MLP neurons of a small language model. Each row is named by its layer, matrix (gate and up: input weights) and neuron, and shows model dimensions 304-431. Each number is 500 + 50 x the weight over its row's rms, rounded and kept within 0 to 999. Numbers have three digits each. A neuron's up and down rows have the sign that makes its largest values positive.
After each neuron's rows, "fires on" lists the tokens most often at its 100 highest values on Wikipedia text that the model never trained on.

L7.gate1105:523469529569542469533426501510445490531498464494423350489438504498455508480547543470508469540518428474587596487572517511553477478500489436448450494578481520470488568514524538518428563503541498531529470446484459444557491567579492483531455460527453546465383465537452503528540500549471453485431482496440551463553535488499502473585485549342496587446444427505531467427512468466502532396467
L7.up1105:483458515570530480500487508559528437463472456467475491473528540542436542528578503458493581565465470540496514519429481446496425419406540498397584554440569472479470547576469474543521547503441544534522509455496584560487519583534472408547394495499462531420478534549508480483522499499546477524456493457516403427557467596464545453471494603517566447550494568523511470426524541526543580599505
fires on: "|"

L6.gate538:472468505489482459541455493505491456421496540536538452503486563530446433452468511525514463551441524461416452472543533519559494542562557532484601479506421484476518507503584399499550455475494492500455539501496556527517444484464527475444486515452509380487497489513549560518469557534421349540486492475467442521526429472427389454533500465451530501396484433450626514426518450424501489488482
L6.up538:457527560475469583481531520529440436551539444461453417493513538450528415596537481526406350554527569485408458506560562590579500417496534424478519476485479444485561519533609442459497421507591454535413555512593482468558487508536536547452440482458532487494473480469459497524480553445539468562513514513560513541555397476546477536518458411467553498534443596519497448577452567427501557532465
fires on: "ri", "ti", "li", "si", "–", "|"

L6.gate1512:508407554512514423531407511469497459537579428381588490475581412538522591453537472494535341440568540515586497488539423545448555547508478482460510514500480458518585453512535495549556578524548366472582521541566529513555463522503485470511465456514484424482483528554506533607504453503510458483519565453484557506636501564417517499536520561467457524566373448449440502469384446483518492463434
L6.up1512:480496475481510591533376500538512499511533538501535502506505479489459459397470483526480551500486397470510379526532562419488428471444544524528483444533507450519415434495421452516496540491530463454476457468452447514441491520486438533569480574431518391507449540505546491499481519442428525516519478433479557554374633384583528528506545537523440541456448452531469422440446575525523540443417
fires on: "D", "d", "f", "F", "H", "g"

L7.gate1475:518415554500427480529436568474474445503562466464492471460476532474464486507572493503484514478408527499507432527384569505531480534509520456413453553542476492495495562560608493518546565587470547516407497527474508466414481494503457586440510508562588506542570560485454482496486397552528488453569525511568526551451481550447543589522532443521464438495473464506418426555600485526458431542524
L7.up1475:525505556500478472506432522498456529458498522509536423485517475499449564544537462420530490492516614478485489484496568477504508563548456545500468575486483550496467463467536514518541533459492511475524428467462479525449533445532485559473462565565539559524473536497448480609528459553510511553584595537386498541479447530430493499505434509551533432484509570432581474494550484427502469473558
fires on: "| ", "as ", "s ", "), ", "The ", "\""

L5.gate550:484488463490447479418565555471442442557472443532534420443463556520566462448474501450451505483423550602572558530547466542482470571606451564494491508564490574449442394496480498419614508478535572415528477386468530531454521405518553421505512446611431495486527499531508525474509463560489501425526503424505537481550475409496488492497523460492528471485491546495546453488480503513497559591522
L5.up550:461464403573494405515491487506453383579383498497493380471498498411559450568544444473501377466426485439626489562561525510488476434527468518474516466520457365461521485521483487442577527549499488494492472487525507437533497461557583496442507445480458562502537487500606421493528475451597487417350514573483533508652429384472522484439476462549540506502466499522516489471472506502522489509435
fires on: ", "

L7.gate227:504547431535464509509419568492575506468542406377449495510496488455368488474475612509395494460499485507542396478431469472541454509462474575512419473411532528584426546509515444435496506517559379488467477403449506479483548539514478424585479526509615508421484580529482535535512457590554411506473584501457567528566523492420501597501484540530461473553417498485557431520467466489502584540514
L7.up227:536456434473477582532403613551506540510505461452523392514454430513479559481545566436422524471515499526467447554571516509540571576446377516447525454542594607507465488549574508492547549435589501567458544497477491502412471584569534499607504445510547497458471434561502466461594531500533520499526517606560558496520529498433476592542530506514464448558517513433440430518457463404448523501561
fires on: "| ", "\" ", "; ", "no ", ", "

L7.gate1277:594525462556517451509497486579478444447499436556486447519532510454509469528421462485504525485513420575517525490518436500440586455588516476501427526517485553474482526480454511486408543527503541532510539550446447516491502491519434369519507338456446483520513542397430517559535479430517525521531571477533546471530342496541552484567456513492377526467465453508488530440430597396467569484572
L7.up1277:510435507489535546554449464473531511458545520425507572476511493435501465403500577521511486471483420505451502510486473554490476498579446533469593506469508467518506576520567398407473612557468510592456485466587521502501540530487539561434557550471444431393479472560523480489579499514520586563482465513530450523551504481457420429450467489533469410535508500537517593510515508444508479487501
fires on: "H", "M", "D", "of ", "i"

L6.gate418:548531571577509559502505494451522561480544428481526554548433520493509474471474529484470469445494534599488479572602507364532494455494551482584564582558482536415558464507552512543556525483502542538489553511486468500502541522509528487528539493565478503509602464550565496542545500492588566423505526501473532473509477505484482425462576557498494527520394561437476480465497513505466551442509
L6.up418:457470627482515469418499560466544545512478477475579549468486421446527386454460530459492431501463550544571446566472417601570576470478554497553527433502428567464548388576527417442482462549571518456504533553436477489499514456505564528501440452480413479551550512595561506328435533470510554528445490483503563459504504554551458457513490573583480532475440501366403499604570470513471490549530
fires on: ", ", ".", "in ", "and "

L5.gate237:493496542569442575484462468479410480552555464499499581514495447477482470520559389474553477432624530569490448516530590533461493477445471458481506504494456549382558512493583490559465533565454455449381527566475484545429549436467426494443576470450428442450470462584508512457511518492496519465495540517486480432583485462491480552491460624571460437503456562483390479572558459440500431423496
L5.up237:579430531420515474467538554548472440633563524476491462541546517543426601583487516476449614534530576534511499459491423560465514511419457458454465515485514380461484533469453484465548496578552421555498518505464453574509628436521536532473448473486481509514471514492546423455429460505530515521569492509463545452527521517566485454533514530512378480479548590494448505515496444516404439579516
fires on: "and ", ", ", "a ", "% "

L5.gate1320:451533492498478475481473433426501566530455604459446466542440509477551534583495453509515431477564451474427442503491497412566502597443538377556493458440456539519461510523562526443477530466526372405496503537520549508440554481545531534596642497463566431454499547614512474631551539424474518488592538459508463435491492450488525499470534427483488531500542590512393548472561524399539565472508
L5.up1320:478510466516569569508503504476529493503457487433584584484579410542562515473419512516511614541446511537444562482449582496485506507482525511492560507425503434490479468500548519606482459572573499452522451555528491465464495421588554484506527534424528426530544588618475516561547484471488542608604464447493442548539560481445564461435490454482471503479515681526497494538547562474490502428517
fires on: ", ", "on ", "("

L5.gate1419:440496517503500512501542517482491481562491500451423500485516474472511560554432517556528544492467467532446460565386494556518389565474555590494500533458465579544494398482465428535576475452543497416463487449532489473520490456467560501498494550577490526513494434510514597506516472475548541605452585461488452537513410548511556545437493453517503548510565495442454507559526586440473493524445
L5.up1419:450530536478470420553613450451546478463488479482447516532545521547525468456521542506516491602445472533372454425432492401476445494478454551484482468551474413502468536457470409438567590492506506581501486466503515505511441528516438506524502591582516460579438433452508465554537524473545514496463526395494505521532517542420489601516431502491523525526573375566585499503443538478450532509501
fires on: "is ", "was ", "in ", "at ", "it ", "released "

L6.gate412:458510469523520630534563473480531429474399575462453452567574416481446529495557584460541514556622540557418542521492441542533512494509510408508468565449471513455547454455534493542605527417453528514500395412505420456522473541516534463433596559522608509465503529502507578572537474554517524533448441485552555482442473486489511518520481445499542524508437454418566456545511542439536466504460
L6.up412:529370433543456524475466516518560473495564474477425496490454487527538512545483462505446612571595496454586546458482450497504444512568433486471550419486437515437463558486512498495480466483405528532465463469519439457493544532459529496504475577541542472472536451616530526428427472486471448483506525438598514461505377420456479508447432502503527557472471443489449497536576585495474562494534
fires on: "the ", ", ", "- "

L5.gate1451:429518533504488468486416493479535469483478445462495533502486470456484423392537486531489407495439620430483440563479523520484503477480522500483437488554570527501428453467452491509422510483524512554522554454538544566541462437478569499568506458556558554464585480524469505451569541504497473499555450410534593476443544515493436448539531443518456578359516483397446506560525561568406397533491
L5.up1451:480465505511514452537571476551596509460559547478499572423407456505523511495524408484486532559456640454467542507538458513471469441380543521452513505571586542517548439530502469563537458562555518539556510470539502573499471471478477509514591379487517511492540432511563484521475634481492475571536479435564584542522505611463542392493484477524510503506468457497380589503418516601453524412541
fires on: "and ", ", ", "or ", "/", "to "

L5.gate564:453474452524471414480449505551435521488526485520519462430558447530421445563488483458534465565402525471379391453516498535552393547537488622533511503498426555521560469542492450539501538551510569502520539473513512498513555527468493602576459476552473494492529485559446476510498508399459545444466481455357582546458458451440516558604523475477551452441471398503464564518556466545504494573495
L5.up564:420535526428449505447495464498450551524449530525441508425536440513440513526369522490543451569511503409448520462493585466532420537547527553539544542456394530564583509518459472625511537499472566446592453509541507452521564432447522585557494443518487511470461438613389447560482464501518483554595600420479553574492485509462511533420455503600526437564560442522379461508519451452499540467463
fires on: "| ", ", ", "- ", "of ", "s "

L6.gate1514:485440464546532507548471382509526423520511435570542533581461565489503520550517465476501581401519527519539496502466483398471464446422538506502487504435483573506474520482416549549474509568490549470509490465500491525522495473453553534461542475463492496513502518439486587537428500464472508524529447503529545493524492431565408549512480532522523486478523488470499646414472436571512560419451
L6.up1514:456565496499475478570525557494443471396529503564493556497556483497477457408492535464437397507555571503437441589430501484458475501435434566447591539494472476431541512443523441473433489457525472407555519507452376512411452508481490477447462513509514583439510552493562523509389479597552560461524468491445481399534499474460494581540393420514474447522458541451423480489443605508483556489410
fires on: "199", "196", "200", "also ", "to ", "201"

L7.gate869:495479461485504540465434491532463428455459461411486522524586486576481524580500480496523480513497489484508548533536515533550510584477517612474503438375575506533521425478526602596508469544466417493456537558514487535602483491518412555534453492446412485480458496529474468450404593495549416537503488462446548518398533502544498383598515607531553466488573581485505444468524463455511576614502
L7.up869:451456413492511439509522608593546549570540450511395484493459475533501539550562432413552530479527468554464501514543484490569471489575471522438441495535531471457526510592506459592470599476559524479539562517438503567522525471577506525677550458567526497581463572493535392492449409462611467452470551469495551464505449474569485559526496555533420453473502539531503510551447548532495527514497
fires on: ", ", "and ", "-", "at ", "known ", "l"

L5.gate1386:397498549513499379488428442502513614507532508529555493510434461547508472512507514545478490556617539462497461573434553516479499539506539449465486526459475517465460479503440519540516555455582517552454467626515557416463526472382466483518475594588494530568459460525563511471475516498454478415478497508540451530505468509499495529464475531556554464493437534465478534498444500516344494452473
L5.up1386:527472513492485480491473549498536454507544505488429634543513409458468476427610502517508423530426515483473501543548484452515463607713530390506504539544472492421518539519409493387573512470467576483479535500453508550443482478507573470564436383490474537464513503483574551467466540534491474528543490432520475479498575446509486498527489516484470465522519535566571550496439491509494551450576
fires on: "by ", "and ", ", ", "is "

L5.gate680:434405485490541454416490569491474390576462497500535463394438566546483580521556549432500485408510446508603519507474473551464585454443495549497513474507484555553450462465476399488514551551600453541346565433493458514435608512545488490549604480584516542485493471487518546463450517509521448586578550535519458564461517491551554464504459542530535481610457558466561468414486531446478523531561
L5.up680:414580620499449423531641509536499463455457515463519439578483496506497508466501436532542460553501613515571470487495550517485461463564538506414436536516431469538445654491524551509538482573496449354480383543426400499532469460574542446445524570522540568421501426493382458512573528443411509474593499471484510508403466537425468523459513482435432491518478508439441515449535503481559456476500
fires on: "200", "201", "198", "199", "194", "of "

L7.gate390:498494550499429401504545582404529549520504417549489497506527427564511486613501525469522549522492558457484554524552489528504522465554516514508516550524420594422583523491498512403573593455464479468509484517550410478505506428482581506478481602610571558537529566490503537392571515446506440570460560526424525485427550428546402486491394513545459532483452494475476628487464541464522562482551
L7.up390:468493541388372585553515506559469500458457406481531536479578590361474407554504505418563552560501486505484428546412545519377459458457569475396469477656583446444454482470570503544492431474425527513521426573551553483438558483641591467462571564435483485505512511498481561479511507499569469448578508494543516574462594527420499586520507519524536468407531477471441548568500568425474535508467
fires on: "| ", "; ", "(", "', ", ": "

L6.gate823:485416584550440447555483440523488479453503446560525568501504497493513492534349566473471510577484447537526513425417569431457513410456407511555411510484549512408470498448447529498504540480482426491435514571375502534522545403477576417516500435512593502408520527588437443546604485436488551508489536400547547583525500471488535410446493455522574571577544539526478490555477490460527503448457
L6.up823:420476531476419460533469491433427498478536487493467528475449518459485487556393432487420507495464504451464406597532533487466452477463438590531479488521549501462510518522492432460490575440383384591493539581512569519533552519612501511552584497481586429422473429551437486470524520546496448519440478454573506541437585424536464458564523481474547563520568484603475476535446499538557582418473
fires on: "C", "M", "v", "V", "D"

L5.gate190:501400532534517517482490518536504649491512473528540460505565441506510442509516513521476527521505552552445440565473570450489455538571514483472414580418514473533497459521523422538576445526415465489478507513555433489427560435487497539441520497493558483455441509553530498516536501565554547399444520525562477453497480439465513504489503425568472389492571490451441483516407529565398588515486
L5.up190:373655490414495570486518520622503476523584513441514544456375468440473435529497495504422549446578498461510499500513513458496516499598458575531454542526529512496539518519441487555537478463539524408560542538447451514550464506490504529529489472456444445466541506566586553491532476510522608390499540582470519517457495477435494516465536471545518472457467537455607571504485514514413596510479
fires on: "and ", "| ", ", ", "& "

L6.gate103:476389538565543483531520572441443478458515535510540512530460488494605588469511433482560496559480424541502585511509453551535473466507517531478515506548497526514535502492495555480481492503519454448507529466529439448514408487529480516402527422516470497451533536444553520505455532513493436528545496554507466536504527494453457421466548424464484437517447479554452528559511532449519528525522
L6.up103:358404487575429523488502500408623475497468546575510509536448463515494608481538474465463436523532475555580471554519515542500463522490458530470441463467417563540523525486514500482549583527481473458589508505513434458536421440521609500451499465343444509470406470430577552524450482569407455496507459492474522531448502546475518515514496494522566524574474483483460512411537460574457540524574
fires on: "200", ".", "199", "201"

L5.gate302:545508479481446441467518581477453463546606482411465516517446568543546587598487481509506432562519419519522527541569490453533566492587415501423609466573404442518450455492555572494466502503467604599547517515510428441470452593565495453518547551485577491596484491534503425472484538492373523507495469498417523475501467445471485620535546546546449569522444493506470510476544540457461444540553
L5.up302:544580485481563430540557583402500537503596580522547507561545489590485572478470503533514505492546501529585521488483565475618519581529462419568434525525460434458510462566479593570418545447460523470510399535554523429486418550557423455532497526540512436337497540473537517436479526452463500611577447488467489526489412431455462605461477528426458430584467565409461463485470619534541542466461
fires on: ",", ".", "of ", ": ", "$"

L5.gate1392:551539503537506546474481531534466480580520455519560506517515499509554504556504502503471473495539566548506515577496502483550490515485511481524421502570499556445524504520465434498439479497495438581532495523409479544608460521591520497573557427608414481433446415490554533444537515625480553438574456499456418405469449460487446420554567479494407514462461533429558525459580565459516518559556
L5.up1392:516514429511470519491554528498509527588453518509509497542501544432446619445478482534493467522572520400537564475635544566518469455465551563511610504427455440479507595451564511466523401499475487488484494482512511511555477455523551480460484501447438455436484547514523441579502502442454477503550411471542598488555431594557368486434484456458395545513469424543448510497521524457499502454495
fires on: ", "

L5.gate192:541427533430475644454502441512562533560547454443498531484492570519503579432602544562560436425503615534381546406414456468594482497468560463580528467497418436523525446417466488460541636488424523386486400512455459461443478530527410479596477459480523493527589511574497521467489513480463486500591520489453456411513568515488400511443514468592444478488516513490469461576514545464504342434531
L5.up192:472491539514463530477531498485532525423517508436488483449427455467420459459540425592513430431529492507462502467448510500520525571497509560520525526487482478511468510589464492537553549443552517507466462513505442446506528452561484358621482431448365378582592471442489579423523544569530485588539504519629498486474510453563455471466581453569540495456562447474515561571526567439544428475525
fires on: "in ", "of ", "(", ", "

L5.gate1001:472463513550533422519499507475520429460465581476431436463540535454485470471486545396508487483541450445559489522455415443502390536472565463516493522533542538533380533519590491393521564459440526542504500551410462384540485426464627533531517487572530512496517450509475511533591513518496585502611502408472504548480531504524522462457519546496465503561514414525481547504420483530461605572515
L5.up1001:535378520513485492545485602490482452471607473468474586404553488565479528529462485478537507446520466484559536462540465498497410528548477508558514471576495579513421454428497451489499520550508487454478444586571510450487481456524436475496411523580463457500490470606460404415454529516484522455513447455459460528457528535501460525523508528544416529548476502464417503401426519491466471462559
fires on: ", ", "as ", "| ", "- "

L5.gate777:445486492463522545499459559525502500590535435558494503512502485518509551434435467574387461496570393471484549539435486560533530461560501527536582456509506511493452599476529430394473468483525482518526554489507565537475404460495581512604498461474497555457381542501494528505475575513332523504610486475525536493520489566549487542505520537485416494515464430563509399514544437489458575558507
L5.up777:472418552546535521505468473485487536544415535542587500430505557488482612505462523515555443628501576436479539505516490457461522469453496505477487466520475527452501541460398408544402482621514519524514483416514526490563478379548593526473481496514564534402521419538432458512455583480458502440491416532478453474566532379547523508558407542510400493486470503540509438486529475566504423522480
fires on: "s", "ins", "ies", "years", "es"

L6.gate1046:433482532518485539560501412476454473522569450510510559515470479479439452405591547543506482464456521511479500487456567460399596400544513486484458529512363523435526524575499516588525510586564605509523560567481523461510506453420465545503506392616473497550492446544451542574581431555572538485446503441523569478418468458475539496563562485436454574549550409444478526445479441458485505422438
L6.up1046:476530506444434437492471515436440560494516439582481557564581341476502463522512398471491508494443530461499511473468485546461528396531548567481451557501525527477498534537505428506523460494488538464468565537475570473415535434572582542554390449430548543489478462577487479496586426474509492497509532543506545541479503521547615476476487618507457564495466429483460499617450502474481582534521
fires on: "D", "G", "C", "hor"

L7.gate425:494516432408517419510528513517488452463440543507480488537425465554426449492478542498386527511538432467473491501574478516540538498449459503501519491592405549526546516498540480435567581538484549584500611529423581499609538566457493550576412414476462525473463478408508499542531476495433370569440478551552504504508463538500520576598576498406519460537546506480469433486483474368576591449519
L7.up425:525453492441503482526467508478533484467514450502464462459554422500591518495497502501486554497501441506516541487494584532503462486533453438491506500504519454624463539525488534544440560429544530540495462523544502512524514495479483443524443534566473454583493380552489460482500503516615410534523445524546438445530492467483439448553494483516563550454548593484503479475423581435499479517505
fires on: "|"

L6.gate201:495430495584481485415454512600572440530523491462538496589521506437455483528424447515497482450438531517523487564441474412499546574599527405552410566524429384459521473469508541470526568574527481473468548436482500509545478540510491448512472574437442511507437538518485452505501502497583541513494457527408491533498563482600473457465571553526526451509550449529590623505574439531497500429513
L6.up201:609611559412506480486520551439515544614500478500493490403548466557579512470472433410540461448618501569524558491585595518443516536463531520502466540503557426520484506465485447519488553508455421566544473519545448417493585563503455357557460526523592601496467504581559569432575523557475557487468503440512570548450539504393507484451529453591491483536520508489490474585472606476491477634574
fires on: "200", "201", "198", "197", "192", "196"

L5.gate255:460581435572503416503439500424562475450536515517503480473520433419450458430547531508499488486484494533507491560651421511486483486470583484559452487483490537473459548493521494561527531474526514575554429457419448566555501478499560462491556451442470532506487480550551483601447494426550491542550592555483396575517574535492520514517481566524478497476483538532408533492456533409527547528526
L5.up255:530493523517531535517434464471513499453454369515411486447513472496500544478422508501442475575516456371508466511515461477507604453502511511437563440493441430502495464518530515513519509576513379433549544483423483456496577504562517529556582459426432454538465527517519449490434491559479565532514448463583475474409499509557519466489523437547425608544488586480479492424433503518540517585447
fires on: "to ", "d", "v"

L7.gate326:448429537526465495566447554562430496536437548492495461554546537418485528466428462503517432466557574443462453402466545513460485555556525435457487505538486521467469457523550497437513577553512538505545651456523519505497461533568524543504425515543442449472466544426538469505477528475524496433485552485448453571425594441468485487481467509535511540503532545418525444512477458429401566383463
L7.up326:581475558539513444481457481583494541526497525523396531475567446491545560490420579481537456481484552458453543492524512511557443452518517450457464474554489521444579449538519449399449489470512489520460555555523481467455538510473553488534385501503441445538424586450569572465480531485526549489468525474546392531536566518325614599606514483479547569465570555491543489427457484464531568522443
fires on: "| ", ", ", "and "

L6.gate682:541467515471518446495507459493478512471506549436364458486570534568488552487508486415492528530485608618520546456542498465490512534549459493431581541536551537565482532581495535567508534515532518551491477529450478520392505476462572461504465472529475496558504550584477453499521408506476480530470558451489477507481496525495470512561621463486460492483491544540510537455467543566483472475516
L6.up682:531582467513486538559529503442440501412593533433555525518450528434473556504490472512557509407480601415501468541540545472487543520450515562491470516532577547459471445517410585527462536453473485476510482472556489644426467508392481501544441450492491608559431510478540550444456540480495576440506528527497460489511471457523414457582481456542428535515603581410497535509450501543471545449454
fires on: "(", ", ", "| ", "; ", "- ", "and "

L6.gate1493:553579453454582565472466479527510493579540586486510614492508506481460441512534562548527585524535524568460578480603463516438552461511504582507514525484524484489495498478536537540459557536510493520449431474508536471453616537466496532406607533473502492458532453523529447513480508464425556549480532470547533468461608464485515392463532499562460511522444566536557534538415457444495435454516
L6.up1493:555443471510437511496530469471535429543433558469535464472514483622423465525537560542494595456414517553500543526511435476505506590447504517476487478526450440412393483578489487494482444475505529506563511499439478400458330526488511573391644486561477390511458558477525485484550556563459468554574487440531475515434463476523479527518521473516539542479515483632538606474544472466574524435520
fires on: "| ", "-", ",", "New ", "- "

L7.gate305:564519510549437466550583511413476517573438457441485569534496517510394489431504560513475510391493579537521438437519535482396492489455527509452485552426535517518480559444492438544467555550579447424554405466507438548472486544560488500438459515479569502558508444495502542461467532521481523463469597488450446588468532563475509465474488462521597479461529591559572573460445458581446481569412
L7.up305:393478528474608433487580555530537551458438534605503567529605512590529512516375552512544569432473542478573468506528429564523447407475482540420519426530422473526526526490611542492460486588508426452566502449469429480478488498484544476493498474507433537541470468510471492500452477591503501390543517463530481543430476540481544552529490476504558479494429538476435552537449464519504575545495
fires on: "201", "202", "| ", "199", "200", "198"

L7.gate1062:563554542432580568539425515495541540609538472542553629466564564462632641563447599424514529464486488466537505493549427499534454439459484438494477423591414521536573448546491509411528521480464505441546539605440418580490561475439565433539485566571507543539456484425557507490454531530583451526503540504486473622522439474529412515507585489481507496519514550540480476608500543481384610534486
L7.up1062:532504477478520566506439496483597534547511426534501530495573606455517521543416490535545484454433528498478578472492489452491473547449525528358497460570433568529425540500491554502561492432548500464565544516509586590464458424477537439551507549598465468543457548423491548470587512500543481513509488450371509518521425526508566572481522566436543518520580550527527533394465607450434536526458
fires on: "| ", "was ", "(", "is "

L6.gate155:505468490516531436459455513523465585547488478438453525448535434413505485550440541388460523424566544484438520459492462530474550472497447477485489588583512484573460450553483531538386508511587503428562577479496492504519472498567502467516498564462554510574555455546533481441558433422405414572554482474566437453479428549549467464440555460462527559508512519434472435549441522495546473524522
L6.up155:518547473445512486453496402449398428446425522429459527406577504506585510434458493472480524506522393566511468525457474460487517423470478512502424588502462566506416467505553546546480448443450501521536512534526430492533483526493580509509517517438526514515572503525448552571526457486511465509558497555528456516448495485413486440495535451449520582515481561493525452515481497525410425488470
fires on: ", ", "(", "), ", "also ", "is "

L5.gate1152:532421529519492462488492563452489530511402491428514611546477547563565479514454493483562495517423517476500454552519448497467560588506512536495455504551472514520574460513470553476432600471548546512450512473564488439488605565532519584543414587464440417506534541437457500544511526508614457531574453491423477543432527473609492479497552537525536464461434460458501528537451588453556536556512
L5.up1152:549527489461388522489509440423505465496512391578516493491500480417416425474566448526428504539504550492533522477486497509527581498486592525467544494474455441558493485504521559494479520530497418471480519542552585470512442579436548516410508434485526441520493465448618536419636535503399458489476557467442561558600531430594550488487559488526502484500562481530487459542477559493426552522488
fires on: "J", "201", "200", "j"

L6.gate164:519476426542521401455493462366441510452545473478530598479463502446448461570553391420454498445479515541551479591471546469507603445483424507599387549504505497551549553499445494531542623409523367384391561530579591492532515491498475450486515524584491566527531458518450622494513477489507547475473482479535423404553651543562409566464467439554501476453460470437543479511486510447563533521506
L6.up164:490480481465491502561511461526518493571536546638473428500435495551507493503554484461587548526479481436586552493485555486416547511461506580538355404474571553603475502545485436494552448371625437558460471569434534562507496509449538460605479520554532498514490552532539531511566560483474523579488482458544476498487579479483512509561522565494513476512476467533418553530529522495505537533554
fires on: ", ", "| ", "s ", "and ", "- ", "song "

L6.gate1398:554528472500457520528460469461506500577492376512413473513505561502522565483484474469504494525430483533511585493522459494449503488489561451500596593591539511500505430576441405423548471450513507391563437467477459554436491479492480538538441521529484481633541469443550453481526528438472498507541509534515445535499540556481520502479485559596455530558533531522568594602558546523395578507542
L6.up1398:566521495507428543472449460551441477531564510491450391545528522498506531508534549538454523562431493533498520403524497469483566410423613537487501565480528449479520539474432541457511474542477509486519467468490463568578506481532525435517493517465569550591536402498468545530476542535566497513476437455546576517627524451378412512534463584399543498540461475545543550468483445472528474537481
fires on: "is ", "was ", ", "

L7.gate450:581557521534446574422551444444480486501601470489473552549529526529576463485573524512447498453437491508452523602565454550516536463465369526521437491537472531547451495435487483471483454564519545528417508497561451453533510520458425436501505569511436445488516485524476459511438471524452469433460670477505513416459460461596492491486546485505494453541459499609473440502530544478517515480557
L7.up450:595495444396463500561479444442456491496523483473594487430509583541536461501417547504499441543529434598482478465510467509471569547489560508440410526503531515494451502478585567503550526462416488521510441539489486465514467483570623576458568541460547546414539419437606472518595502449429577509568523534492582480532512466489537587414475453423431504541460507581555494490422485467491502527519
fires on: ",", ".", "1", "| "

L5.gate406:426545612441506497476563445513391529586462495508502481417475417491512474418462487436509557501501412492449420559495542540531533461587551546583554498556431466517437443402568557475584412541516513540518495525514441477514499485525562556439527518461448551405464479513542551522511598570455489545570498497561510483540469403532431386429547566415540484525451466498506515523609523519507527515540
L5.up406:474424589512532528422482439489585475458476530495508642556475529490560469504561551466574447459466512556542555587535539410461538638443417415490497450505634414458529422565504458511518452481542473464450479507546536500473533385482499576462447463480506537456527421531532532536488500554455556480593477570561517505447531445573472525576489553492528490462476528460509519532518552471489501544574
fires on: "s", "years", "year", "els", "ar", "es"

L7.gate861:477513578502432490552473449600531492537465448491496461431563424573560554527404440476469435522519513538437540500514495479517494524418457555487386514581538421443457474495480489431547564425531494460498419466450413477520504434610438489491528527505484514467496473484490497495549517461482542453448465537534445528483466475466482442545479577500437465477506537557449489407473483470580487479503
L7.up861:568502488518522445446471516543473523552526439466531442471501493477451488480511486483425453427514466473462448651564453483552595592480485540561483501518482456448502495588436447563518448502479497454528533474466498531483579559505442461564512517604460583500503507498408518481580488508493486449476541551431502531463483537529398488641525463505494455415489452582553443547558470525547626484500
fires on: "C", "T", "M", "K", "U", "B"

L5.gate258:535511499456520537581483501576512519496482538503533489553540508565539517594535560473475468496490614615504594459560478536497566508512434453501496476555442472472407467432501511381599453509363533424494462502438532500447533613466472539378524516510581470569477570498545470463552605558441525462581446498488574513406514505490520458439512450476461502509423511501568538441457529442442448439500
L5.up258:424545581500478535490512560403637466376566445537467477417408446464535532485530425463511468566442520494582473500549579570496516502472532611510503497499524512468408391523528520483492497469535575582439485519541593453535453552441521528473492448417494544472486502455487509522523466610441536456580566531503491530491418524445442504547479447524407493447445588497425481536574537487547494505540
fires on: "| ", "- ", "JPN ", "-", "; ", "("

L5.gate1211:475520562525450541406509415495514546461537452537569456473504548480489405523457534512436433499497534557545502502518463506506547507547461572570456475433461418564507503537582474428474574479432507531433407470525506520508430551520543503572492397434484513421547465526562533553525452545492562499523448498550515499543549567538438342470504471512523508590481486465430539446522456519446513508563
L5.up1211:432389453496446587482453475518441527544515469466592547495474472460498435485547526541496439506526578557494499515530514506549496448457557559458491470507476448616474493520530512443490516529500535560375571548498553544490456508495493454482605448449459532481549443532639495480422553573467477549573428511503539533509574553495404483382485542503554451541468495538453518539435476566475485515575
fires on: "/ ", "and ", "am", ".", ", ", "/"